config.toml
num_attention_heads = 8
norm_place = "pre"
qk_norm = false
tie_word_embeddings = true
init_std_down = 0.0
schedule = "cos"
final_lr_fraction = 0.0
dataset = "wikipedia_en"
MLP neurons of a small language model. Each row is named by its layer, matrix (gate and up: input weights) and neuron, and shows model dimensions 48-143. Each number is 128 + 32 x the weight over its row's rms, rounded and kept within 0 to 255. Numbers have three digits each. A neuron's up and down rows have the sign that makes its largest values positive.
After each neuron's rows, "fires on" lists the tokens most often at its 100 highest values on Wikipedia text that the model never trained on.

L2.gate88:132122160018117149130117112136137127110156099144115101078126120188122127155116196128110209122109138134129100076129148160145132160126106062111173097083154103129126128104144131167132146153169074217133143147111099173126077083125111135122120091141118088147167139116100091176110177171160064115
L2.up88:153128117146166161090117094099110095152152116156121159107131133128086153157164180117151113171169125144142126143078169163130133110130087058162136088121111165130132145115143124184112140123168120189159184156115115097146210126132024089128121140141132125079183104145076087136119196127112117102
fires on: "en", "n"

L3.gate65:164134135165088121107141097165167152166069137064130135088135142083147111117118110106160166118120104161113158070117154103161158117143118093119111133098107189127119129172101091127090124099149130118078139157219137161113138114061107152121129117129117177173137109180143088102127171081157161131
L3.up65:131137179111082150108130138143174119135105094145128145146132164115069082149145209121143175139143096109135077081147136079157124154186152129144137118089158122082120057112162126087115072102117140172130093139142119154103159068101060129108130073134132159152165117127122120152198124111096142167
fires on: "lic", "cur", "ac", "lo", "rate", "ol"

L6.gate251:115144191157174150114126140125158136147192091155131061130168133127140114079133122184144126129100116165159166118121106125113181100153150129142133151115045144145110116153093063126195169108118114101114121131136129056146098120137147197073111140123120105102108124179137113181101120102172072124
L6.up251:131122142163095120108097152107133131206080085052135139178112180129114097108090157136080160076136101075157134178143105138120097147141144125178130153155084143116112163177143071210178169066179144142044105115108079146139141166084120140103150144063163224114121129124068110121116134125095151166
fires on: "s", "e", "es", "t", "us", "er"

L4.gate50:119116164122177164161172145136162145127186105103124145135159122122143159126148167140091162166055129135175128095199144147127067112176124096160121159135145143126068129166104112124157101149162160158119115121148135116107069060164140192091126127180106098082072108137120093145077157085137133139
L4.up50:133175162090127136127137151181080142089109141099093148099088125162086117082091165168172121159147132054132125117153150197129084139156116091076154071182104104130121153148101159146133114120123139128189140142192127141154119096130154104144157205153138157111130116091098118139113097170115111062
fires on: "te", "st", "udi", "ke", "ur", "re"

L2.gate288:100136177135080170128092144122145144119150082097175098104078062101083145164084182121109136186129066112117164102114145150114172166119103175149152172102128086173083105112172148108152179093143122136100126137144119084138169082071070150138082147122099151048116124136163110132088152152097094121
L2.up288:165144129106169139111158188179103117095137157100161143126134075170088096192112197144104148137129111073144132176145134114122157169137111111108133124132059061120134107119161106134149170134078156126115111121127147132111129106076147151157116114154156072129118148071092163116121135145135108152
fires on: " dis", "s", " Je", "is"

L3.gate223:122145090201132126079230095129151178077112113083148110144085150211168073164159131169117125116080133084143105118097122136116162104149084159147178137103101153111104131141102111105143150138139118119112117126121178131082151131119100182179150131154156148054095087217164097129119160139145119072
L3.up223:086060119152102137169160132100144146058200149096176085144105097084130117192105113170182098121112104082149171141088139177178148149134095135129177149078083164142149139154115096182157118150133089139121123153153098080090131151107124149152127170172132163084120058110149144133116131155143134133
fires on: "te", "ic", "ate", "ne", "x", " other"

L2.gate252:061152163111122116154133087150099150149112079162111138151168114130115130121130105092149069153133133146133124144142105103073172153092052168189103157125115130129108127110056120106124121079144174150089092102118082126086149166112113138130100110141075157185060100165167117151062102163100149128
L2.up252:112091154172124100139140058149168121172098099106157133118167103104123157119131141130082146161127116158121124153116117100127125116200062102103113161143109148203140120070098141163159181097155150081111046123138145168172174200150129130120137105158134112126118126128154155134091147108114066131
fires on: "il", "x"

L6.gate114:123154149143176131107111146144178137165109162082119135193176097135140123055100142139168135067153104101129158118157154132108156099131138119127158098058090185112099150160101106111177152075139116163129129075110149166103088138087149126170118131174088118123113126120183182111125129142082136104
L6.up114:125145136138152105190124166152160154087149097138094103164111121141108101146142168169132179097150143123152110075138174144065155168147169058184157186158178143044120142185120034121138103107149138131145081140111118095146150130145167140185088149123170156165086126056123088163177123080119123137
fires on: " Con", " Nor", "o", "en", "or", "n"

L6.gate6:109077171134148133089093139134108139162128143175143151126161098163140139134132120082095156114121105074156126059097133168190199124110154130144105145120107067125111142092175150118129068135136181156155181122130096147106134155159121155124166106117171132106123132071168080093113064127074156175
L6.up6:180117126109110131127051080100141111102075138124123102209168151151132125093126095165076170141099146138108176094147058152107152137129121177171109138090105109064087163101127083105116079131128144139107114137082161111072037140128113081193168122117151129121106118092150161141149143144106080138
fires on: "an", "ab", ".", "ian", "at", "li"

L2.gate269:127122146142146101147102151105117146153050093096184110176164127122095130062080180123189177206062119130133206177117129069102163180098136126098151116122102146142171119104128181089115095156127081108063067110133127163118100150116162150160102076123168122134190147107092173140127093085121101119
L2.up269:212109128116136137113113129128157150099113097075143073195135192082099104155102132089159148140120142138163106176169138116107091156139125119055128167094098130100114130167169172118183183119123095098115108141159134178109135086120179109054164083083181089166101153095124195096188142082129074159
fires on: "ton", "io", "a", "as", "lo", "i"

L4.gate259:102106158090104133150123122189104164090116130052105079111094167107163153131114077158151118174111111179151115106168160112094146139150055185112080124119076142151140109167155116104129100155117145138078126129110097117150123097127101155141061088104133126082133146125117113143090112108164096129
L4.up259:145105090092136134136104153142121111051144107150118041106141140121117184186132113100127171137133086097148159124120124103088109117171134072125077129115150146093029093142207151149175088091121135103116159126209142109093126165140169140159132087102118166074164151030116145063130125105227163090
fires on: "re", " list", "ple", "de", "le", "ft"

L2.gate245:097150136142134128146180134111111150114114104069139157155151187125145103119111072130122152112133099088084115137110066195148143117129128087149109142097131089129173163187104116098164163122199142163174146145114128077161153132106127113092149129154128103105137151125134150094108164103145124180
L2.up245:120155044092137115157095092134165128130124158083098106113091117058142123099118147149104182160111187147099136161141163162123147141110128108159110062116229123107109124108137136138177091146107140137125113179106076182124090109120125082111173194128125075191158153108173100099158078118154052096
fires on: "fe", "ri", "na", " Ne", "ne", "en"

L6.gate206:138092141118134150160141130138119136152133109180104070144190091191118185096179131102157151148156114143097131161111116121141189097105150066185127122074117114179101129081163109171168128129098107113095181151123155117126136091126170167115144123115136207052130101168120114111098118120096116126
L6.up206:113132055137091131176102156144147195204207118123094091142145098123134127089084140148136099170137132128055139103165156114130117115134145143145149185067117124147092126133142135138121141085147093079142159077154155142149203113091097134080105178149097119132089131125093105103135075101140101157
fires on: "il", "man", "ig", "g", "cul", "it"

L4.gate89:115103176149121104121121154073082181153079103145052081099126118161147094103104152110087128074157078148152082127069123122116139154066135058148125119094176109149172076137135158124082142089115083170142159206168178161100137174095115133138145087127068068138170157167091162084183162135140146132
L4.up89:139104180165070103116152168079140127073123104142122101102139208138161114110113146115102136096101146131120108148089083114087135179126170135184147143100148107128086108065075117145141153085150084140185168198174086113100093125130188148149140138111130060136121127141182132112130167099082133086
fires on: "it", ".", "w"

L3.gate45:152163111104110109094126166103116143130189151154152135089103160106089141148114114208162134192115122145114104058108097209117089088123103125155159185142073133122080110166073112093159095165118166146115169099154186122098085088133111101126136110127124128128137153147132137087126099190132109110
L3.up45:083162126145149128098066124202140149082069183175176120045114154127175102113093099137113105151154079091120145140163150109164059111099033202155166112151151129099095145158118122122109110121093155127148111126131149101095213120154159108132113138145150076130142122109116122117157153121134122068
fires on: "us", "k", ",", "son", " as", "t"

L2.gate190:149114121198143112112140126138157071085102124155198209092129123178118138142150155143053161217112121107113109173071129136158123174144144144152191140213078125179098138181125107104091110136123166159133161107171094114160151068132130152154128165149157142119160098061099134133138157137188090096
L2.up190:126082154082125188155124120186102162057134168114122180128095134137095118167158122133080074164057140113155166107148132112093169167139095158096082121136099127100080128166138089120158113153103188085094125153166194136133114125137124197112095123171084099173124085151139138094113120148150127126
fires on: "c", "s", "and", "is"

L6.gate172:116171112131125127180170044118150141113119112037129109176084127133146154067184111096139091170113108097121055133096185097129140144133053197127079126102095103091138165153176067106115106076102144166134108137173129135063070153164095161105107124098157184117137087150121148122133129109123129142
L6.up172:192136140096148145105082121131089150125170121147102149110098121082091151138194126114081112147175084123155152106148137116149082133165083086101146088134134137128175128095168096115141136130147092104162159151133079100192105142157132168127125160104139113111134123139150126105140127191129149109
fires on: "y", "la", "n", "en", "fa"

L6.gate92:138151178091140120126054109158148104140118183079181084138074081065147135105114111115164124104207128143086157135077144165131108053156131194117125074179182086103151179116086117087149153160157124099113122163128093123140147180172097128135159121125092109120105100142159075117080058134085136122
L6.up92:093141118127103162151156152130110166134170125099167127088102110106099115142114116150129161125097158010187100146105128063148109095113094144139152158164146068138107113134102175085123170107158081134196079148164079118130080100131122154155133116129142112109186101142175120126124124129137103137
fires on: "ly", "th", "d", "ed", "vi", "y"

L3.gate287:147134185161144123197084126115156124146166116106140128073126133159139169148131127109163170144219170102178097183202131158100150087102069157125114089188113117090174091125169122190141119127089103050132127141099110120198181169216197145101101176144118086121154168140133139120114106122100090135
L3.up287:183107141121143121173082117154152103074197157093124092132121107118101111129149114111146092074182117081177085108130140072107081177075133170124092138132087086103097184056076157098142079102133111075185094143168171090153154158107154157123108087152107164172116110106112153101165133126122105125
fires on: "y", " |", "go", "ary", "ed", "cy"

L3.gate107:175173154101165080109093125086097170090118138116162187086143169164070112062079092082166115112134145159128115122121178202127131139109181134051127147040136105162164073073084130136174126168069135144118122186149098160116133118153128164119183084102108133143120091113078136172116106085142081147
L3.up107:195165166118080162151155127165193138135144140106133140109131087158103110142140205117179141147130199140142151130135230100109121158105082085123106160135106169131124151092152140101128140147160158146130189123130184142064091120093146189106124180116129098141137112120091139149168144112145162098
fires on: "ne", "one", "k", "to", "al", "en"

L2.gate57:145157116084200116149099098053148141211141097132127095128142138119051107120103136140111147128115139172131132105087130095144192157146098108133149129134151122190077126109166110147151075046063148129169158144147191125150107181147093131157135106129143070111121132134210120157128154184140176159
L2.up57:141159157043174076125090095074134134191140192184071121052100164172108102198088146143099153156125111177156181116131130115168170101098079130181135157143133148133107132075152117123123104146105124116161113163141143143153160126140117175146169198127119181168093169110148131141100093151168175155
fires on: " La", " la"

L4.gate297:076143092090120159095112051177134096135184195121110175038102096112126114121097105079125173131167084091103101165114065121165126102140138120116134068152117067105126150103146194122113088134148143159103102164135136079140159115080119134109109093176100133144116139135146157178096093093154139115
L4.up297:169141119137146153092124108137139140134124147044178124128107134096124133137155125120145149146087170110157143147100133078154124112136109150169097055122127102073089168151109145073129168158112176140151121137123114110177100138116138084134118091134176162127108129150086057120097138167095141161
fires on: " ", "'", " A", " Ju", "-"

L4.gate122:117172151122092178071171102164127109074174120099155153163103123169126135184161136161136124153077149115127059097125142164088086135116111093156142089093085136185157138172127139155198081171181145129114188115128148131067156133083127089100076144140149135080156128110128108133072148125156142128
L4.up122:107096071125155118078139133184062092108111099098159127106105104103076074141105111129172172111202094130178124125123134095102068131138136046220117110082138136119084088144109072164162092096119114163130143106105125157096105083090105135119071121089133125063118125072078167110093147151141139148
fires on: "ho", "en", "up", " first", "wa", "et"

L3.gate100:120152114114088119085153118125099121155170124136062101109117104183119195131179164099146100190138076100108109145143098131106107163147122175140136126096165128127161140119122143132111128091105139126144166130097149110113142129159139126141180114049050089119084071081156093103114140133109063116
L3.up100:148145109141133136077150108118123146097114063121091156138093143161171134140118104163128107086100138187088095093122075129161195185057168078133110154128155093115124195151194134138114119113117139053156146131149146148163089075122103136121152072146161182113130141157107138090073095188154095139
fires on: "la", "ler", "ja", "na", "son", "ian"

L2.gate43:107144146182099103121112205089192125073105124133179167174160154103130131123125154093116098157167116133100122117089137120175148124124128181152125103127070164106073179085126113140116165103173100171134150105091129094114110117140143075100155143181094098083151141104126140124143114184184159150
L2.up43:125124126071134156137112105088070100120179104115141116108105145144066167112124137160118176104163073088157094165141065094123124138173110188076098131115135147109087086124150101146107169120183140086103103122122061110130157151120184187120108115060155142154044141167068118123106090136124129133
fires on: "a", "o", "s", "u", "e", "ch"

L6.gate145:150120212138182136054169145178085144151155140111066169126194036162125164116117149141121119126147176179161073091108114170163177162128151112127107142101097104076134169105090143117173184125154139156125111076109141133096084139172088095151145100161104129153113114166166152151122095147120162177
L6.up145:124126172127122105094178130042153094151114102156111184157182127093125159107138091083121110136152110149179158090121092104124164090151093138096155148067122123149175110089136113137121163119189103144115110119162192185081155219128164162129152149110168125052082164117143167124192089123217096167
fires on: "il", "ci", "D", "U", "li"

L2.gate237:104124102119099078111129128127105080098160076117086198145099178101148174157091084069138112167133180123087154192088102173186117136101112156143145059200104149139099126089137135107117076187170108102112125110117125158090078096098085139117169093114121187076148083066129109170147067117132163155
L2.up237:155086115138086140109142130123127161080185039131136135121112119107153137150151074166101128125204072119135091127165098077140086117092093174081180104146121120089125148172135068162103125135109077153069119117157140097122151102155185080134108170169104080139087103086171125155172079134115134119
fires on: "fer", " addition", " due", "son", "ent"

L6.gate317:109187134151148131128094143132178171132120096155111099111140067112145153136136170083120118123113086185119095148144092134114209193141098100147109165124075152158119132127094074127073119126150150127152088141168189122088158134117187172135143139063071145089131160152145107108200070119088133114
L6.up317:119077188091170103169120061128155157095173124096087128117115075121104115163150183134133152099110097102135119197130108071140104083126132114078167128155103117101123153083113114074153117132137105096159168165088134114134169127172119208203106139172155126098117104192042127139150147134187059132
fires on: "il", "or", "ard", "re", "n", "e"

L6.gate167:122147131092112107134135099172105152152142081073067124091110136163191124105166247102105209152137132137105065142111152151139156208182172114129219113127111170174135156083103130110170106102129120150114105148160143101147120183144155177148159110118118113109113090166124103131136104130142117123
L6.up167:095134115133140170155180076077161224117117112106119123168156112125174142125144224120108126090150122111127169134134165132168118096099131068123114124087057134168156176145088160117137149155162085183130123121164164119114089146132127121109135183067136108144073114123167078180130138137168093070
fires on: "ta", "te"

L2.gate28:136151190146114131147180087152139115119106143163077108149081166134104150161114144142142097152116078106095205086210112119183115117118132137129170121130136132138054103138093162104161034139057132152105169120124081166144119209129091073137150139151146168196127109145122094153172139126112127134
L2.up28:123115112210150124125170119106108108174097096122153110113146120052117105138166108183119152044098120162124089114084094182206121138162118057121130175139136114080089131101144124191126119153121142134133085108121134135118068152135121131096149151109131101176115110141170113089107164090095148154
fires on: " w", " No", "il", "ain", "ian"

L3.gate143:095131165137052153125136088160163119138131097116139156138122088119084136130137102072158119102104169159152148175153132130127112123119133098078115126115059075135174175111120162172085100146170131134125071163172128094144154148085115128156072126118097122120117128141147134054129186090071070146
L3.up143:106084192143083102153123091145133125114146122112122157163117123103103139107133084130167108056092106204105163093083135122136168158116133179130150119096116099132112153142117155045181128169113167128106106105156116118200118155124119154128135134129127154124130090059086193177145181151146125140
fires on: "fin", "in", "c", "form", "d"

L2.gate196:129100102178088111102130143172062097129168104060127139159111165146149153161148150154117081128073218162167185106114144129109078103127105089100178167103095099101129106082107138118142087114144118037086113156111131092151091149068098095059078103111153146123158134154130177161140112125104132116
L2.up196:142148123154182116144162143167134131060131163161146118175169097117132141126128153150205133186171095136165129134125114101114147120130180113109189115095150164173071072092124107073012072142122126090112143117102224115127137106169092153119091068119154131087145170107175176107104129093128107152
fires on: "w", "th", "per", "our", "ly"

L6.gate147:147132157125107131138123127129130140091156067151110102125124079166186125125178096171127186190057144170169132130188081121096066172176161102173187108121117134164124123147096156108129124099091147128166127128118121181129077099068123100099114088116112123142128078110111147144074158119159090147
L6.up147:155122195096113125084112170137083133122098123100133148170088077117166245123092088117166139121092117079188156097184103090068055133128145096118093138102079112178216124109140116133179107125172121149148087129131065120146141076168144143141170145156101163158144156086056130124076131177124140112
fires on: "pe", "ide", "re", "int", "te"

L6.gate60:156150147131200098099134152161173138117099142149174082132199145124129099173126159109180115119135118106094143144150140107100146098102119118106101090136118175148138094125104152165183125096144164136130159113128148119192098073108128157174072111140102102120140054130105114143107101123159152168
L6.up60:080146122164113098161134147146151085149133158098164132136102127116131163121123164149173154167122117151112116056098084078065147136073136047113195140125092113162115175159104132139152180134156109152179113115141111111191151114141158158116108147084123121068154147099090126107113085093072087108
fires on: "s"

L4.gate16:153080145209138174147134109107142161155120169143117125168137126140143139173150118090098116150158109153170098115119144138109202117080089111084117138087106156146108117137126172070110119135151127095122138135119128090099140126138125123112098133196127156151178163141120163089132125108116109151
L4.up16:142159143061175173117200092121129162095156137113172142107123158146135161133130084163116158157056103162141151122147131152109145082145167130151160106139100193155081164170145148104143175133131139097104096091078147078100086089087132138092097119101098092135081132112110080129094078096146153101
fires on: "in", "u", "de", "ide", "en"

L4.gate83:141168143142110163125107061115142157073153062199121131129185155138086113090161164128151099133126141157116133139127101140064156118141154091116184067166141166122141066133130141174100119113106141112078162135190195136145092172122107156112147145164133158068152180095099133063134124166079191140
L4.up83:193122087117123174107160116093094152130176162168117115167084164088109115059149181159146147112151130135151171128117058108109123141110156195154123114116122157102143074156151131153202139061178146176181169159148206091131174166139206115134153131072150110113085115124120119142097150111074070103
fires on: "it", "ol", "ef", "vel"

L4.gate3:132118154125162127096106133078137020136175098114107154152131095097140134157185135100119133117124174112140104071172099187136135169163108102153139158121053126085166152120110119145129078185118117114134132115156098179143091150133143136132098119135127137091119116097104117131127063141177121088
L4.up3:109075080154129105112218125157125105118092155178121145119122091087116090121177093122157144128081096160045156106150110166174147153197111128082068109126093110137137139133120138137169188123150138151132139136098130157083104124129134104099109112151147120064141123130108204060104121098186095115
fires on: "d", "U", "li", "o", "da", "m"

L2.gate65:122119056101125184113122133120055156141130106152158129085080123135134139106113164145144154122176158122155166129120152153094136088115159126063140115167137098162184118167119194124134094148139112184111077151149113143138185126136138188118124106183125154151180122103105065098038083124113133141
L2.up65:128190068137119113095128088073124121162128137115160110079109106131100132175153173142133135110087143132088107125091167143125131065084142153101089129135111180150132171117098164106140122140177142175124111166159077045168092122128114172147075121080120126104176121141079056071055109127162111115
fires on: "th", "n", "rd", "ll", "d"

L3.gate228:200150122088119158119146096111118149168110144155083119135169131187114094156141115162113122128182169139116122098124184126137243129120169112162172133160126147139089141054131144143091140172125118136125151132173107138156143162106128133098157138078164142162130147090119118163119103067162114093
L3.up228:176035176087133149107136119137123117133136149082134130154157175086113109108144167118127176123093145157093106099150185091127090179148135193115103079139122192152110107171163138130151118119116049149110164159168130163103152088138101147133105148143126091137126132097142152105118111123120079112
fires on: "lo", "ba", "at"

L4.gate212:126150107122126088088133056067093117140157090100149110157164146095158075131163127165112105138173097107123126166177127146094138175126188095162079089124146131138096176104163175114179134141128127163060144148132150084108124127188140100165154063153107164083099155087111148105060118172140123117
L4.up212:104174157110096048095113067178112179103122111116098137123148129164145127184129155148169116156193113112117131119143131136166110137172123082169127133109168166119140122124124165110198138109124208085134100118132203105106148118129152114128137176104112140165178144131097178150106169116154111084
fires on: "ter", "li", "leg", "ex", "tt", "ver"

L3.gate266:144151164066154150111065071150163158133133135152184164104138139123107153153067138164142176148107114144154150102120201101142185120100135104115127077159120153122062105093141097145101183148141161123146104137086114112103137119141078173159110146110123148179089131068136115178183137104126086122
L3.up266:085104110086107072094082135132136083159114102082169086115176112111138150129119037098080124079142105083134141078125137139116104187166135153075097153083121130100093160105144135149129191181088118085049154155091159146162106113108115211111084158078127143123131118136090083118147100091126074093
fires on: "ar", "an", "lo", "d", "and"

L3.gate296:135085108096097118096149024172130171135164158094146140144136125157193173138114162135077166141056157123153140161154144094106083166144158175146122095093078134094116182161108116111089098107173143142066166125149115242189126086096124146169140107127149117120141186114130145105161090144159121115
L3.up296:162161151128179084143068158139126145169098104145116117146090105156177131135118096105158160084096092101142097122074171187106066139110139143103082179072116146139159162149090133136166051112176103096186110148127134181146099180104104148149165101099166164160189124159133160143144162117136102161
fires on: "ed", "un", "an"

L4.gate104:128106184109133122078056060127155149068155131139122118111172136111131158114128141100135174092141125133129133174141180127129053151141140133172119112120184076158052084145068160105073169093186178099077153135074147070134113132118138125113166145206080147121121108142143152110141164106120111080
L4.up104:112102147141154159116070101087159110141085139150108161185097147068138133161090157155146080138130169114136100159159082140142119129127135179134100175129130151144147098143076166118090120117131097059080115176045136158188176116127146128146101126154177175156137132120147111138139109107100119121
fires on: "y", "w", "vel", "sh", "au"

L4.gate68:150122106128167141105156134123117168106107188168151076107100092104133145127064132137111179088088143107044129122206131149129134119130088202176106132166168173110161126170144124110072159168147132177057168179129144116127129131113105129133096107129146108100164140185062127088128146100169128163
L4.up68:180172162092142127131111141098086178138123059113116142167146158104137161170154215164103125141106115128162156043116128181139082173103080132073172162112104190111168094191081124084192112095143138131160146107128094177195090178154083148114156135116076138126138127095097104136125126119163115087
fires on: "at", "ed", "et", "st", "en", "t"

L2.gate119:156130096124099087092135193135109105171124117137080151104130117089058119163129125179146161128163084117171101062128119158191153147170128072136152150142096191134145133092126086147158148144102133158133100128126183140163089054139102064126148175170148097150139137161084139132143137122164142090
L2.up119:047201170144097100097121112133106150150124118102158168095126078179139161164084059086150129187123157121053157138172130144134116157161113080152166174126100155152100105133112104090158056077086115116215129157153126164161090106120192141114186186160124146127146111156133127104140154099076126138
fires on: "t", " It", "m", " At", " So", "us"

L4.gate37:083167147065117105130119109207103145170079151096123118165135081155125153126137093121126097187139186149100074152135189144119115161125135111131111132073101130125149128155147090135116148161115124165152143164160090158089088123134092169144119145107142139186103120074116137142145132127142119084
L4.up37:088086099065114118100121096144107123153110060122143101129122154160150161141073135095155116158139133096137166127093208081146142137155178118122121173100134117093140120149133040113160109064132131139092127183130130102104178142141113116135112101117154090142084090112109101145179105139138117144
fires on: "an", "n", "b", "en"

L2.gate6:086173098138150142156147120123146138131121114059163130112148153172210080147142127100145081126141123072118125119100123130151117130107144128118090132157181128157101178128152166153143089149111140102120125102120168124140127107089134118076087099114127199121097155196123122081130079114106149108
L2.up6:111155126098135125133171167144115133111119138115138136158169089085160132118138132159145159141161098083122132133102120119163160143092142148142113114129131108126136115073165095111167157139122139105157136099087184120189118096097110099142123164174175163102161112155140136109117086169084171143
fires on: "ic", "tic", "ri", "ric"

L2.gate72:134146128123122165112101088152139147096153128087139091141113132109136102132126107115079140111159123121153136103084130143096114079105126147118080085148113123156105106103083197079161052104063089092161144140088179154172107161140154144138153152061094151127141174166116092091111138101068115076
L2.up72:189094083140078095141187122107126196108166120159114126097107147042092101093151108132097090102164153120122130100135114144132094190175134101119087157207172109130177175131132120085166144106104137163150175139126184121073139111149176105174125135142151115156158149151168170123145115116085105109
fires on: "ri"

L6.gate56:145113107163135104115144157149108088155131126106148084130126140105140180169141129122090121142102150151128082106141108104027118105061079167112147091088070159183111141095140187121114159146110128107048119092152106101083063141116130166149107125121057162100125142120181095163102064112124109170
L6.up56:174097160175108133071057139166146121089053156116175070132113121191140100128145155122213108096153097096136182069078131116140131126163104100114162141143097085167111107125057127122104109154166099130155179102192121113116141123199140174163097155144086110161121156086115074112125133119153101103
fires on: "s", "es", "ers", "ations", "ies", "les"

L4.gate271:071142129095164073145117098107106070153125138141157247171166157077052078136125102132174132085146090161114106121150144126183137199088132097166086090110130132120063146112171131116127155134110109172143180115159114138128092107158085112132209149143145117123104119128099100115167155106192151109
L4.up271:062065110131143157138094141123079085086069128123094136134183154128145145134068201161123097196116119148149145185138158160145130051069090167125070204062186110143102140129114141113170078147112143136135099096128092119128086152111135151122147148148116114134119099117120103128147157149168149161
fires on: "\n", "born", ":", "leg", "t"

L4.gate316:151167149138176110160155104162143129158152192060131076151110038112087118083077104140075151089088154092084189071136145187166147131142155143121130083125094106056130088098161111063076188117123170100121118131086128145105121123098105213093143153142128144132076172167127131124130151132126150128
L4.up316:070054119123123169146102100064106117055124141115125065075115111081081148096174092152129120124085111082134098175089067107140100126109164157089126058094151153142205135134164087189114162154083089177155134138148130112120107138091143135151143146118115030108096155130106163157123117088056127142
fires on: "in", "el", "al", "ph", "m", "or"

L4.gate128:100136112165157140095176171112125137153161133111074133146113105115156128114075139081139111079149110071093121128162080131070115151076135113092131179124100187152132119124139146095083145140182121137168107122092124188127168108157134160071158129123091133103066144114136134121124129059108154131
L4.up128:128099133167132096123119131104074090116102129103164129139190089103120085099124103105127157108109153134172060076101063079112184173144163159061157144107166183200098113123105081116132086193155086119217100105139140136117089112060152158148108100159139179138144133183126099134133166116146126127
fires on: "w", "in", "ir", "il", "m", "im"

L6.gate78:170183143168124105110121069113130092205165125175107163164111167133094129159151200163169133088096144129097174064155116104135132117090159115162145143119131130135144101130121162121109180111105098116122138105125130150156097114083187154095161138085141095144076162108152109165124107116167113091
L6.up78:083150038075178109168179059133139154174121099137138151185155140102150079120143114112132117166138156123163126116183144071144083117126107152083131101157127141153094131140113144173160127125138091093048126098160173120132119086125090124165113164127122105119054114098111186085128051189203137085
fires on: " part", "p", "ite"

L3.gate60:125119154128139085153077141122145094062097165076148146100211079168198135136155164126091097165100136089151125174121081159175075147075191112152085079112094074121135186105108181121111102091125158109115126151160155140115148136126121109076182142133170110139159148153121160151112148149157126153
L3.up60:151123164146142145147107122077164105121044171101151107107113143168148084139178115142067183161123085089117151120157053140177074084121145176144063124124096079106185139143097116109126072114118143067114125151097104152163072173182114105113166127150144132097154167116038124151099178092118162163
fires on: "ive", "an", "ing", "ian", "ary", "ance"

L3.gate40:148145085110176039116091136140104110184168176130108194096052140157128081108161151073109070122153120164229092136125122177148138159123182119138091101122170168138059176127119167135180047083152118149092121133101124112114087087102071116100120161134119140127138082167143161110115141118083136115
L3.up40:152169134102097135121179181093116070131108154131149123101195086095105131163114159139160135112090144119160153135145183105125126119129136198109090161145098139167086096124160119138195134164151118146180096197082079114139100143128106128117140122135116078046137094183151133097121154130141175107
fires on: ":", " |"

L3.gate95:137119148121121176102148116146106164129160074146138137190099149190109164135096112121121156127109140148068140056189161082042165115179115129101112149185073157160122084117068148155072091161191111162118104116123120160125137161079125104104094131165151093107111139108145084119094126125118128087
L3.up95:157102178116127088142099157081120094157123117102195112188064147101144181126112155133113112103126148126127074098148163100161109140088150124119111107137133104121097049110147099078154105078094120079112097056134131140140164120064095073164126111162065105087121112164128130113146140103092143081
fires on: "lo", "me", "ated", "ar", "ating"

L6.gate86:065137125141154109129183114153101105149146137149100168162130152124099084101121141096138114127098129061156161151126133095189195142131166109153125106115067120169132141110122149107085147135140118108199177125126132140164226083084142136126182135133108147195171151097122077167140096079194113140
L6.up86:119222104190145098143131161158120163129161117135169182144128182179077131134164131112140116103183099140193130129124120172148127104092216122161092146119092070117126155105096151083094082131131119129071116118112174084169188123151081193072103145109090119081141085103135114095117128180153166137
fires on: "n", "ph", "z", "y", " part", "f"